config.toml
d_model = 160
head_dim = 32
rope_fraction = 1.0
attn_scale = 0.177
optimizer = "muon_variant"
decay_shape = "linear"
seq_len = 2048
steps = 3785
MLP neurons of a small language model. Each row is named by its layer, matrix (up: input weights; down: output weights) and neuron, and shows model dimensions 0-95. Each number is 500 + 40 x the weight over its row's rms, rounded and kept within 0 to 999. Numbers have three digits each.
After each neuron's rows, "fires after" lists the tokens most often just before its 100 highest values on Wikipedia text that the model never trained on. A number after a token or word is its count.

L3.up43:497445489493460502438499499487477555467521477542558463469502449453434441525533563487514548505556513515473491476489522520503516582476484501425479542531558483534444503530489456513521457467498526491482457490460460473447533452451518500471478529555515542497511537525493491574469519536525588607
L3.down43:466517436521407552439484532416398520549495521461502524573530581518463464497553513462515441512454495472464526477441490494512452490485543581461524530526419504521550542489578489534486501457504455456478476517581502518475489533491522497507495450423540482464430512514456480474519522512450502469
fires after: "h" 18, "om" 15, " s" 10, "an" 8, " an" 7, " m" 7

L3.up145:530480482562538471518575481532544473445448411531500571476512474523505478501561463486464506597444435634461421596446531474549505572494493522520520520503518436531473552598518499514485476529451509478494495515530485538484520484500504496452482467479498487493610494485497462522477499534423499512
L3.down145:492526472533480496524512508445512504455533528540371495492485512531524529434585482473492456422530497409470452505457558432476539488579501501524428503494461474545481525452510509540513500516485465558510604512417548470492481525512438470523480468471540580491509533490550461498514523546441446521
fires after: "at" 35, " s" 22, "ac" 6, "ud" 4, "ec" 4, " S" 4

L3.up17:522501497491471517546532472479469526489526491495507505427521534530474534526495519514483510544507559519557516527555523442502511533485582548424526494554533461509487401470510411483469501583537489481452497603485488533540530524450372436443471529546471545493527491517582540463559516595518515475
L3.down17:493478508452521515468568470543511430483541456470495405551485469583469522552516476426504452489554583538505482440478556428505454438521598470516521501473561532505422464474460518433489535535492486484442535479501452533507510520481529497482536445553497548490478526437499524506465562416496405510
fires after: " com" 26, "or" 18, "o" 17, "ou" 14, " n" 8

L3.up81:485486428472519535458519498555549432463547495520502486525520475529467455501544444548517502472519523467460505554470564481537493537478481461467484506502487571483460474495496461561554558486463541510534483451481525436506472530569482470541508491532523447395445514446534552496490474454480499451
L3.down81:474454508456571547527518535524536519465521465512532482542496495452455476473514466547467535516425481487569503445528456547517500552485533484516484589519457516490564571500511510518475436511493548501476492469497550546492418483459531539418575593457546540549501442526537464499484496526534522519
fires after: " A" 39, " a" 25, "ar" 6, " C" 4

L3.up38:577430531438528445523493544518541415479519427450551516505512502524508507461586555486492565515521571474537440538458500551568502506447496459568565496496488462518505492469522545522435509531484518512488479523499415495485546505512482462432497545455586476553537487511582517505590464529424464520
L3.down38:473483499535415486440416522501458534509470550484464521540489471449487444547539530393527524579480558457524490482484473448579513494537476567485525558485519495447459545552518447479454448452536540512525534494525537509538505492498577384494549514467463489537484465541472534486492543454542515485
fires after: "u" 29, "t" 11, "in" 7, " " 7, "ter" 7, "on" 6

L3.up526:581490591532505519488500463465470434504477496480469515422625558444567489485474480568465475571543419462472467498551524421519472449522474550498466501498503523449491479482480541487506485528524520488487492542449539583525507521593481502437499507551484492548559437507477566530482527506445543433
L3.down526:469476494459468545485517563475481410475395526417487578530573549477524539547534529527529533491505521476502478515477559506523475480551439460473490479526448578494538488461445500502406451492535512461473449554484490526486524510542573518494486500505602493515535479475431473537451471470503502481
fires after: "v" 32, " pro" 9, "i" 7, "on" 6, " P" 6

L3.up588:470580544476423508500541506483558451586537558432533502514489488517551512509514486524522514507445511532473500487443450495494509498459513539479407493486408462544459479536502491446442484394500498506480467521443523432481514502415510517541439535513529526569556480532525542483493514582481441485
L3.down588:503493516502520458531498457553557538497495538471497526433398489513455517480480522425456581521495525478556462469532486461503557455511519493508595507529515478473467569455479536494519507543461454512492562501452531540477526490521533392550530522518481445428512461562496547490502448505544453541
fires after: " n" 11, "S" 11, "N" 10, " b" 9, "ro" 8, " I" 7

L3.up567:508511478483498470441599457430495528457471497560537454515486568555366514597530535542442529515466528519504470473486478472473500387494495458541461469415452428502494422506532485490565555526538460509539531535510455557518497472467495542528492570476519443476443522520487483546462475473505516485
L3.down567:489514511514494493450489476450493476477471512524510568499476462485493525524513442527405475525491431552509476505532525513525506518476576466443491491513485599516573562511466514457523518432537501501482505476457483464485461569440557537498625458513513459532549490472460522493491500472459460534
fires after: "|---|---" 32, "\n" 17, " M" 14, "==" 11, " |" 8, "is" 6

L3.up209:542528483493506588545488507527467486544519518520447468565440497493534474554538501497528446541509458432535452499486450438483519567451460515458564544547509468464453457529531480511432506458433490432496522425522500503518453506505493422508462557554533545438467485529547452509504589455573449527
L3.down209:562510496533476542506438530530497543556492491521482461510410543490449474504437456467492504501505480474476558451562470516463507466497537517487378470421395563488542538541476436546537470489532513540502538446470457586488480504475508600487438424566482503522427475483555518539485542490507498455
fires after: "c" 29, "ar" 22, "t" 10, "pp" 8, " n" 6, "es" 6

L3.up471:474487431515543425459536554527465533495561460424540594520474525429456564444525552490546571468440593452451480494533507513501415487474443541477488504492445483535460529523513485526527519483530481506556469526467465583493536493470535536487463479506553546451542558549502450492473480424484500491
L3.down471:438464498497459454473511481574538514526431464524559516472589506535530515450562494498539573537568531493508456483463500537492450538565495443520469555499475510499445496454543524457547416516441452444519432488437510572534479532477480513421517560461501516507507519533527454518541517494576557488
fires after: " D" 16, "le" 15, "w" 7, "an" 6, ":" 5, "un" 5

L3.up360:500479488497460504494581488513544517538567559437494516555517522575502463389487563466482484506495481499516482526488529623471527507540487485543503485516513537382519539485457487469518526568547547462510513478468499562509508464531516498489439558444491453482490511576450406499575527467498514506
L3.down360:511481492493581594502483514537447502458510521565452485513491499516486470551518561466478494466451411548510535490524539507408508421444571528568445478461529460517478479477445476498507491448465483564499501476542467503531499513492490553534438477514543514488555441517551572442465499586475518433
fires after: "e" 36, " to" 12, " he" 8, " O" 7, " T" 7, " de" 7

L3.up335:520453474428592487490497450526464534526552488543458523548471448524505503430492479538503505445516529433527497460516448465574478456581508477481475543495487499497524466466542475524518545501466560443502499572487442533501506493519501523472554414461554473489512501570500491432550508455492501567
L3.down335:498445477586472527451519494478510467495506519523408483468642529505493470449434486512540529489434456465420527455466479487436498545500455510507497488503512499530522474457582473515485525503472486558518469443494533528504520485486532480518488611475437513481561545533488465468517532535502480518
fires after: "e" 21, "an" 18, "le" 11, "er" 10, "ce" 10

L3.up229:481504505498454521535574500449566480498479621560520488525487546499447574446444515469526471534531455573458520500508422490464495524530554544494540466484497478494432480490479466480495468571513509507462510512496469537508473524458505458545490519465542437439479501491446481514531511588515595530
L3.down229:505466530518444559548481553460530440479514474456537509502534469448467563483472413439551487529540466555533489469508510525425606539533476457446510529554520558507471601498499457550514473541485503551515488492540485474462469472516440416470495550453573457422502540561536555549479486533507450493
fires after: " th" 17, "l" 14, " l" 12, " st" 8, " n" 5, " m" 4

L3.up266:516502479465497517431504517534545529464493480514492402547500489502475468549461504519580453541518490481462443446522547514483565470486496499568522521427470484576521505513567460459510493502499530476521486526615471461448489464566507454573528496510526505543551528575489484464602497560507516476
L3.down266:388501538535520494459500550508454463504522543503489477486506471446540423458526489514503534512551480487483470523455566496527511474505500518498471469487495452450501529505501414419530514458559438481551474505558490502498516553477457514485603574496470536490436457502462400540508520471509452485
fires after: "u" 25, "un" 18, "y" 12, "es" 11, " " 8, "ot" 7

L3.up516:494447480532535534567578532515501440533485515440503585510507535512494496552527576492516533508522490502497449488504481518584456571458461562511452487486517554546503489521491573533466466485486533422471467479487528528471441481500467553479489486521544478490537599507445499477495548513483574453
L3.down516:516451447560419533541447572478524513459461491420452520472548455478465490553518450451473472516485508540532518543484519518545516495513486528489574485502568512507452502475532471494515508495458474577512521461566536488520551574538507455499494442483427486504508453558442430487505529470477364515
fires after: "c" 13, " c" 12, "er" 11, "ur" 10, "ec" 6

L3.up503:550469495531466533458543519532505508450551542491555508451507502528505517482508532539468496559487470600534529478503490529469477500448530461630577595472533421441562514476461512517500482477548482437498450506478504480537421472469488497494482504475497458582482484460465499530485560487541554483
L3.down503:509520484427512451465456537511423468495484417494608551473555496507485515538470424453531493470532542500458522466499499492499472570559465442462525559516544475501476472522541483438486487529484515503534510558499542485542513513492510409477558539489509461433482507536516454565521462507494486580
fires after: "os" 15, " s" 13, "s" 11, " n" 9, "l" 8

L3.up302:553476495519470513481541519517498497581461436531440581496544556443449522514456488555481459544454436464550519474473556493492529509509485544517476463497485478493463502483547541490481498562512582487557487527570490451481507527497456510487463477455535404523506461446527501531494392526500532505
L3.down302:517414539542457501529503511524555484497502498487477548509409448472559582485433515445567480524480476478491496505449532525541426501475500592489543545476535494484561489534586471539468431523479496509474477518439529479505509515514496438483524540440580505505450476416517478488467510553558524562
fires after: "h" 28, " t" 24, " T" 9, "f" 9, " J" 7, "em" 6

L3.up480:496435453490516484520483443544485435488476445460510521518481535473404398573440568499483449482574561513507526551522453497563418508532575491469494450492587611486561517500492553497526513521532464504516512545507544513466444528443531455561510509518545453434528491493460556468435540548530433437
L3.down480:455489474507559461466442463460517484527540538493515513482466441540568537484502466560481531410484416505449534529526516471574548490506479472512444544466463518579596486565534466469552528499489496567488540511483475507447540480460460437440521468559565481528473466514494475586447542546536494497
fires after: " a" 59, " A" 6, " " 4

L3.up425:491521475462412495425491481488478470473499487548468487476522447492476573512515469511449572589521437487465544542503464459460525448475453495447481550495526572478424511544491459506478468502463471426487563520483545548498492539542403496489502595534509476454442563517464542540485517560500500520
L3.down425:499482486530506529486504531473456545529464474499460451520532519515505516559531460419515525525428567453446610590436572545522480502473503487465450467419516453546507540528439453484515520460454479513523467492525559487460455508448512575562488451550474493477567546561473482510511563476451481416
fires after: "i" 15, "or" 13, " E" 10, "ow" 10, " c" 8, "on" 7

L3.up464:469523532459555510532519530542499514517600531508480457427492500439518427457477467572493540557543531503494510536417576470518496573462518514559500499516518493526496535498510490475523572484499512502528560516477505503442532509479488572511489453450473488461512481572496475518490390549536506459
L3.down464:448521482558520527493509502518448444510447537467484548487513539460453497469511479498529507497470577442489546494496442567455516502551489486467417491556501499480485521504482509519479474572457440485498493528521482601540574459610484544486502525498522496449499482470557512502548479474487601526
fires after: " O" 32, "O" 21, " wh" 7, "U" 7, "t" 6, "I" 6

L3.up297:493497497500513477488541509556518542495477470546484455530562493465500531451538479495517547508489455485524419505474499506480479562426489521641401461486489472566494512583456541473481566457433580514468533470513471518516563565501513466482525497534504543559505513513529480511479504425504478478
L3.down297:500438473579443549536482510432534518476458449442470506465403500512467413539541517416556509516451571474531480524528506552496494502491491481408492470497484545472497581475522528524488450543519462532466532482531560448534565533500513480542488547511506568477541503538475480541444511474421445491
fires after: "at" 25, "ec" 17, "un" 14, "e" 6, "er" 6, "en" 5

L3.up577:508539531533541526546506514467439441517515469466476464562560514510479484470462491470434522530487552540489539568514520486506478508464535483434549509516519375469538507472518503559505529459508450468528446607547505488461449435480480473486597458485477524547526491606514449469507482521538579461
L3.down577:556478473440528504521488497468505491503534488532496510486464472543560575523529483502477462508505551382534453511470545501494532449507554576545530479511565567463535480497485449463472498504479477565544510437503504490522423503458448488493442447517506523520436421488515547494465605480548473506
fires after: "u" 27, "or" 17, "o" 12, "ri" 10, "a" 5, "v" 4

L3.up367:522481522606454503509539475474526587544524547461470483382498469481480488547528470442445468488510478529569495496540452505582516523541481476515493520509492573519454484479579467452456564511532466419478455519498463561458464473479481491540430501498503541473600497541448522446541502552503485517
L3.down367:463459527487426499484542575529574497548548407495505492516527493525528604541539547455523466484483513505505470493438504472483487469459495498457465487433527434536531529559453506502523442458527524492527492460512435478531517436483506446493506542537560504412509504521512469510488478520457522483
fires after: "s" 51, " H" 11, "es" 10, " S" 5, "ies" 4

L3.up91:455434529450430518476472482501521524468450540529498401549488496510372495572479485518394492536568504521498484504531520519576541510546491507489512525456511449545497502486578499450567508534568423544517532486432476530472511415488456507503471473520493463457531517507408487537557473447472562537
L3.down91:445530460513505461511475486421536516525584480501484539493550473455535525483486459593534474534476489538500523454506545541480421477466512501545594406525590553512463498502521521478563544451486524408489510473526517515438507520501495513536542495471501491518429570491502510429499554479484455519
fires after: " s" 32, "om" 16, "y" 14, "s" 8, "ass" 6, "all" 5

L3.up500:497511543544496543478520472505539457446457523508581504450593475497463491570500561463506521507484543542451543472525449463511506453501511505516495553433445498530524463494482482548516387514499500575527489525484514513476495506487510466486608465574485538525479507521484475462441592489457484560
L3.down500:518518517497526453510523511519520504483513558592506550468483448455524456465515492575515501501414558486512397501431574482510531483466471545545553466442492547525505423413433485497511542494512497459491538520514495477481484528504470462468479457511502559390437532469535535573491514489519516528
fires after: " m" 17, "ce" 15, "or" 14, "est" 6, "le" 6

L3.up315:558535487472491490443486515510479598431492432510468516451563483517535497544502537468475489459570485451548512482461521545484517510536426504548504591523504463489462429508596535508567555481532493510441523491521533490606431419501474403562467516543443474512466515490470449487475514473477502451
L3.down315:558417430494517494500528484481520473578423510537509523531385451490455590449517481494492499563504470502486478507560611428480473495469495480572472445507523517512540491519474448563510450474493552488576461493484493505488505577486455554463528458508520525525468491544549536396508533475496501473
fires after: "d" 19, "r" 17, "k" 12, "ad" 10, "t" 10, "ar" 8

L3.up105:479538487508455546452482534539474478489498517516517509553549526493511442444430540591475507496462543491548450518498551479537410526466525468491544525562524467468427557495484503552458436448449497550487491517547562556515496473594506479430441568524491505474488459487508452487451524458405479529
L3.down105:519507536529516580506497475571407523441595413514504533532447485541404500511490513414501499511433474498557491535505420521448556447455464571530548545517514472522501502428444515497479541494522545504492560486497491452490503540513500500519478513535527572501536492376478493573533567541495497433
fires after: "or" 19, " com" 17, "o" 13, "om" 7, "f" 7